config.toml
head_dim = 32
d_mlp = 448
positions = "rope"
tie_embeddings = true
init = "normal"
schedule = "wsd"
decay_fraction = 1.0
train_tokens = 1332000000
steps = 10163
MLP neurons of a small language model. Each row is named by its layer, matrix (gate and up: input weights) and neuron, and shows model dimensions 32-95. Each number is 200 + 20 x the weight over its row's rms, rounded and kept within 0 to 999. A neuron's up and down rows have the sign that makes its largest values positive.
After each neuron's rows, "fires in" lists the words (lower case) most often at its 100 highest values on Wikipedia text that the model never trained on; "fires after" lists the tokens most often just before its 100 highest values on Wikipedia text that the model never trained on.

L11.gate445,166,207,216,220,211,198,202,225,193,225,200,221,193,201,222,191,169,229,178,215,190,246,172,173,208,211,252,219,177,190,199,247,198,185,183,206,202,234,207,184,221,195,203,218,171,190,199,205,202,201,214,223,191,221,209,156,173,186,239,239,163,184,203,160
L11.up445,167,193,190,180,185,203,213,197,199,203,229,190,182,221,165,203,198,173,199,186,163,229,216,170,167,183,162,204,197,190,197,203,216,189,175,189,194,214,212,200,182,176,193,210,174,213,195,206,208,207,216,199,215,210,188,195,226,194,174,207,203,218,205,220
fires in: "june", "may", "january", "september", "february", "october"
fires after: " |", " on", ":", "On", ",", " On"

L2.gate210,221,184,170,184,198,203,193,204,205,182,211,217,193,211,179,223,226,232,218,229,219,217,210,190,176,204,181,172,189,234,206,196,196,207,198,233,203,191,229,211,200,202,206,190,204,217,179,184,179,172,209,199,199,191,195,178,191,238,203,226,202,183,177,197
L2.up210,175,214,244,213,176,216,215,179,192,240,199,217,224,187,199,248,182,190,216,176,200,234,208,182,193,232,216,209,205,185,182,185,176,219,234,193,212,182,197,191,232,198,234,188,232,170,205,205,197,256,207,208,178,240,225,238,205,199,212,182,198,171,201,241
fires in: "7", "6", "8"
fires after: " |", "|", ";", ":"

L2.gate102,217,198,168,185,222,211,197,208,207,198,203,179,190,188,213,214,201,207,188,193,197,219,176,164,198,201,187,210,212,221,233,212,193,207,212,199,240,163,199,198,199,216,234,195,156,237,184,157,208,222,194,218,233,223,176,217,221,204,204,193,178,169,181,186
L2.up102,210,188,201,177,210,236,190,191,199,198,188,192,204,199,175,194,185,233,226,179,199,220,147,200,203,192,200,227,196,174,221,195,217,192,216,214,228,205,176,198,210,213,205,211,205,205,178,178,190,185,231,200,203,204,201,149,232,199,210,235,190,220,194,206
fires in: "2", "12", "1", "21"
fires after: " |", ":"

L13.gate103,185,193,150,227,199,186,185,185,218,209,231,216,200,216,223,198,190,205,214,199,182,214,177,224,218,186,163,211,215,205,230,220,236,210,229,187,258,200,209,170,206,188,192,196,177,211,219,210,215,226,189,225,202,185,227,167,197,231,207,225,215,213,204,174
L13.up103,167,231,206,198,223,223,211,190,215,217,228,205,185,194,198,183,196,232,193,203,192,177,189,223,182,187,213,205,208,230,179,179,215,229,216,198,144,192,212,219,222,218,193,232,172,191,181,186,197,210,224,222,216,211,175,214,213,207,198,204,189,186,197,196
fires in: "june", "may", "august", "september", "january", "december"
fires after: " |", " on", "On", " On", ":", "|"

L10.gate327,231,180,188,219,197,213,179,156,208,167,193,206,188,207,222,201,179,232,202,210,191,216,164,215,190,163,205,169,164,212,213,167,234,224,207,195,213,197,221,239,205,211,190,195,149,204,179,179,198,230,183,197,200,170,165,172,201,209,211,192,182,222,214,208
L10.up327,190,203,216,171,233,177,192,213,192,221,211,183,177,192,193,185,200,197,218,215,202,157,198,208,184,191,202,214,205,232,184,216,187,174,176,229,222,205,162,190,196,244,166,175,170,181,192,201,225,215,230,213,227,224,223,213,211,162,227,226,186,210,218,206
fires in: "in", "since", "other", "to", "like"
fires after: "\n", "."

L5.gate312,206,186,201,191,187,198,208,204,182,188,196,210,228,173,184,180,167,179,210,182,223,206,223,172,224,184,211,209,149,228,230,239,194,235,148,185,198,183,216,231,199,209,199,166,195,179,195,212,186,162,198,210,199,209,230,238,153,209,204,192,164,187,178,221
L5.up312,208,240,192,178,212,214,217,221,205,188,179,228,250,183,211,218,180,207,174,241,199,164,216,201,227,207,205,230,216,210,216,197,209,212,209,195,221,215,215,200,187,198,153,211,178,183,201,206,175,212,178,194,189,175,208,243,220,208,184,205,217,215,216,205
fires in: "born", "present", "website", "day", "species", "language"
fires after: "-", " (", " |"

L3.gate94,216,174,191,236,209,237,211,189,181,190,164,177,215,178,192,183,204,172,196,230,227,213,188,200,220,227,214,208,190,179,218,180,178,199,161,191,219,195,148,211,202,235,203,226,195,182,184,222,182,189,184,226,247,193,221,221,167,232,186,214,219,212,155,190
L3.up94,163,192,207,198,241,183,202,219,219,181,213,198,171,232,201,204,165,190,222,158,187,211,186,184,231,184,196,194,203,195,204,223,193,196,188,167,223,219,222,195,174,199,192,195,190,198,221,186,181,198,166,219,217,194,176,212,194,224,186,185,187,190,180,211
fires in: "first", "second", "regular"
fires after: " the", " his", " |", ":", " a"

L3.gate286,206,240,146,202,197,182,181,142,191,200,206,197,211,194,181,196,221,218,186,191,182,214,219,220,221,227,227,222,181,228,194,211,185,191,191,198,215,213,151,207,207,209,181,218,200,210,211,203,233,166,213,196,188,200,203,220,183,213,192,183,221,200,253,177
L3.up286,208,213,153,237,201,203,200,191,200,211,193,199,213,214,194,196,255,180,175,183,163,187,197,185,203,209,204,210,180,235,197,173,200,175,193,193,205,177,178,181,200,218,169,226,213,205,178,186,232,215,212,222,150,164,213,233,228,170,193,210,151,215,208,186
fires in: "born", "built", "founded", "formed", "located"
fires after: " was", " (", " is", ",", " |", " were"

L10.gate183,192,222,178,201,206,200,166,212,194,225,205,223,179,225,190,159,199,191,189,198,207,194,234,231,230,194,193,214,196,228,230,216,219,192,217,193,237,229,180,225,178,182,158,181,201,206,190,236,219,212,210,195,190,212,173,192,180,199,205,178,189,198,217,185
L10.up183,256,191,172,221,206,228,214,235,210,200,228,198,220,196,201,210,216,233,195,203,214,195,210,195,191,183,162,217,182,206,248,215,198,182,198,195,222,177,200,235,152,188,195,197,201,221,233,194,220,209,202,213,188,187,212,205,203,196,238,187,221,178,195,194
fires in: "june", "april", "february", "september", "august", "may"
fires after: " on", "On", " On", " |", "born", ":"

L10.gate22,196,192,192,188,195,258,207,224,205,200,211,211,181,221,226,226,208,169,182,190,206,214,227,202,249,171,179,242,231,209,179,168,200,183,171,211,180,218,202,216,198,207,207,191,210,239,206,241,183,223,236,174,221,179,189,191,168,178,188,165,207,217,188,213
L10.up22,200,192,207,194,207,209,203,201,186,195,227,187,167,229,214,212,180,176,175,179,241,238,208,158,212,198,199,150,195,163,185,183,193,181,189,169,188,228,209,209,194,214,218,179,172,204,189,189,221,215,204,224,226,146,239,198,212,185,164,188,132,204,173,208
fires in: "4", "6", "7", "5", "8", "3"
fires after: " |", ":"

L5.gate377,188,199,200,189,217,190,212,187,187,191,196,190,192,204,197,224,213,218,198,176,178,232,181,217,220,185,186,189,185,208,204,215,196,194,195,192,208,205,228,216,202,209,209,179,191,178,196,216,177,205,165,192,202,223,214,185,209,211,209,200,191,189,197,190
L5.up377,198,212,198,217,189,188,210,195,246,205,224,199,162,164,190,210,195,225,192,192,211,178,201,231,187,179,201,192,180,202,186,168,251,204,190,173,193,210,198,227,169,240,195,211,201,203,179,176,169,189,194,248,182,211,239,232,219,205,184,192,195,217,214,173
fires in: "north", "south", "result", "east", "summer", "games"
fires after: " the", " a"

L12.gate327,215,183,202,193,188,186,211,192,216,213,182,173,172,190,200,171,194,199,191,196,240,211,204,216,173,197,191,218,163,209,192,162,230,182,175,171,200,188,219,216,174,187,181,236,196,156,172,152,183,212,232,198,193,206,196,200,210,194,164,207,222,149,226,228
L12.up327,215,181,184,180,223,200,228,215,195,187,207,170,219,166,218,201,197,184,214,190,140,202,177,200,197,210,220,197,196,178,212,187,191,207,164,160,221,176,200,175,188,210,188,190,172,176,189,197,191,198,209,192,209,217,187,242,232,176,157,193,203,174,197,198
fires in: "the", "from"
fires after: " at", " in", " on", " from", " near", " to"

L12.gate243,198,180,199,180,233,224,177,204,194,196,205,224,198,189,215,227,227,187,187,202,208,175,175,197,208,174,200,186,208,181,181,216,197,200,189,203,178,204,235,225,233,188,186,214,183,129,217,193,182,208,221,237,212,212,176,183,209,217,208,191,221,185,232,193
L12.up243,180,230,215,197,145,187,206,185,209,219,196,194,214,243,217,176,194,207,211,209,195,190,185,207,191,223,161,255,207,195,189,196,186,211,207,188,154,207,218,182,203,186,174,159,220,201,165,209,220,193,218,174,225,187,169,218,179,200,184,230,206,192,195,187
fires in: "march", "may", "april", "december", "june", "february"
fires after: " |", " on", ":", "On", " On", " ("

L5.gate364,170,176,189,215,172,225,195,212,173,192,209,201,193,202,215,203,206,191,203,206,172,190,197,194,189,157,181,195,213,199,209,193,200,194,185,241,206,182,223,215,178,206,207,188,170,192,192,241,218,174,169,189,199,213,196,197,228,165,187,221,199,252,198,232
L5.up364,173,185,172,188,189,206,226,201,202,225,155,200,193,190,158,170,181,177,197,181,223,198,203,204,156,172,188,223,190,178,192,211,180,202,194,202,182,253,207,210,177,197,201,197,216,188,215,205,170,176,226,234,209,212,198,194,224,226,207,167,200,189,189,184
fires in: "a", "africell", "addition", "two", "one"
fires after: ".", "\n", " In", "ranging"

L2.gate184,186,143,197,259,204,210,196,210,237,172,190,189,213,234,202,223,203,222,182,207,230,214,168,171,232,178,226,225,210,221,214,220,182,196,193,225,170,182,240,210,185,193,208,234,183,211,208,207,210,184,220,217,223,224,183,156,222,181,214,176,185,231,192,177
L2.up184,236,214,223,176,188,201,204,222,210,184,171,190,181,194,200,222,201,222,184,198,229,206,165,179,225,222,196,201,176,153,226,180,201,198,211,246,201,210,230,193,214,182,202,179,205,180,187,210,187,193,167,203,215,209,176,189,191,199,244,211,236,185,214,228
fires in: "1", "2", "could"
fires after: " |"

L12.gate293,194,186,181,202,172,204,185,195,208,180,238,201,233,242,164,226,203,209,167,215,195,210,220,177,214,186,213,178,204,200,206,213,180,215,188,212,140,221,197,239,189,189,179,199,206,226,184,191,193,213,185,173,211,193,188,200,186,229,208,231,205,201,176,183
L12.up293,193,215,224,175,181,200,202,189,207,217,190,233,167,225,189,189,189,226,209,210,163,209,198,226,222,164,201,180,172,180,201,207,218,202,197,236,253,213,205,179,230,173,198,179,174,198,188,204,189,217,170,194,200,200,211,168,244,213,172,202,182,196,188,166
fires in: "0", "2", "3"
fires after: " |", ":"

L10.gate176,204,181,194,248,209,196,186,238,178,197,195,227,156,201,209,205,188,198,194,194,190,178,220,210,220,204,193,192,170,210,192,240,207,229,187,183,189,205,179,226,229,156,207,217,178,200,225,174,189,213,161,253,220,204,262,202,234,165,242,189,222,178,168,200
L10.up176,230,204,232,178,204,223,220,193,200,186,143,175,163,189,193,201,218,206,217,196,203,177,182,158,217,217,185,189,251,185,190,242,204,199,221,187,231,199,195,199,206,183,186,209,238,176,196,189,183,199,206,217,184,244,210,188,231,166,250,215,201,201,216,206
fires in: "may", "january", "february", "june", "april"
fires after: " |", ":", " the", "|"

L5.gate356,220,197,159,218,198,184,228,191,199,210,222,194,159,205,190,215,195,196,169,227,193,199,197,216,205,215,147,173,191,219,170,233,212,174,183,240,173,169,170,179,193,214,204,228,175,203,230,211,180,187,232,165,201,198,186,182,201,171,179,189,193,203,202,205
L5.up356,158,181,173,205,210,195,198,218,155,188,190,221,155,209,200,204,195,193,189,197,216,219,206,218,187,210,155,220,210,189,198,223,173,182,179,193,239,214,200,212,205,189,150,201,175,211,211,225,212,229,223,203,204,196,201,191,200,206,207,159,229,176,248,227
fires in: "a", "the", "an", "in"
fires after: "\n", " (", " \"", ".", "—"

L9.gate441,207,175,201,213,216,207,238,185,194,202,212,149,217,175,183,203,169,191,195,208,201,201,191,219,184,190,189,190,192,191,224,181,205,227,214,185,172,201,218,255,195,198,213,197,219,219,219,233,232,174,135,208,178,165,158,178,209,196,207,212,234,232,207,200
L9.up441,176,195,219,232,226,201,166,230,172,201,240,200,194,198,207,199,207,204,195,179,213,215,189,202,218,187,200,197,192,211,180,174,197,241,195,182,237,181,203,162,166,245,184,200,187,184,230,170,181,206,261,219,223,201,231,220,187,185,195,184,184,176,211,218
fires in: "a", "the", "an", "to"
fires after: " as", " is", " to", " than", " back"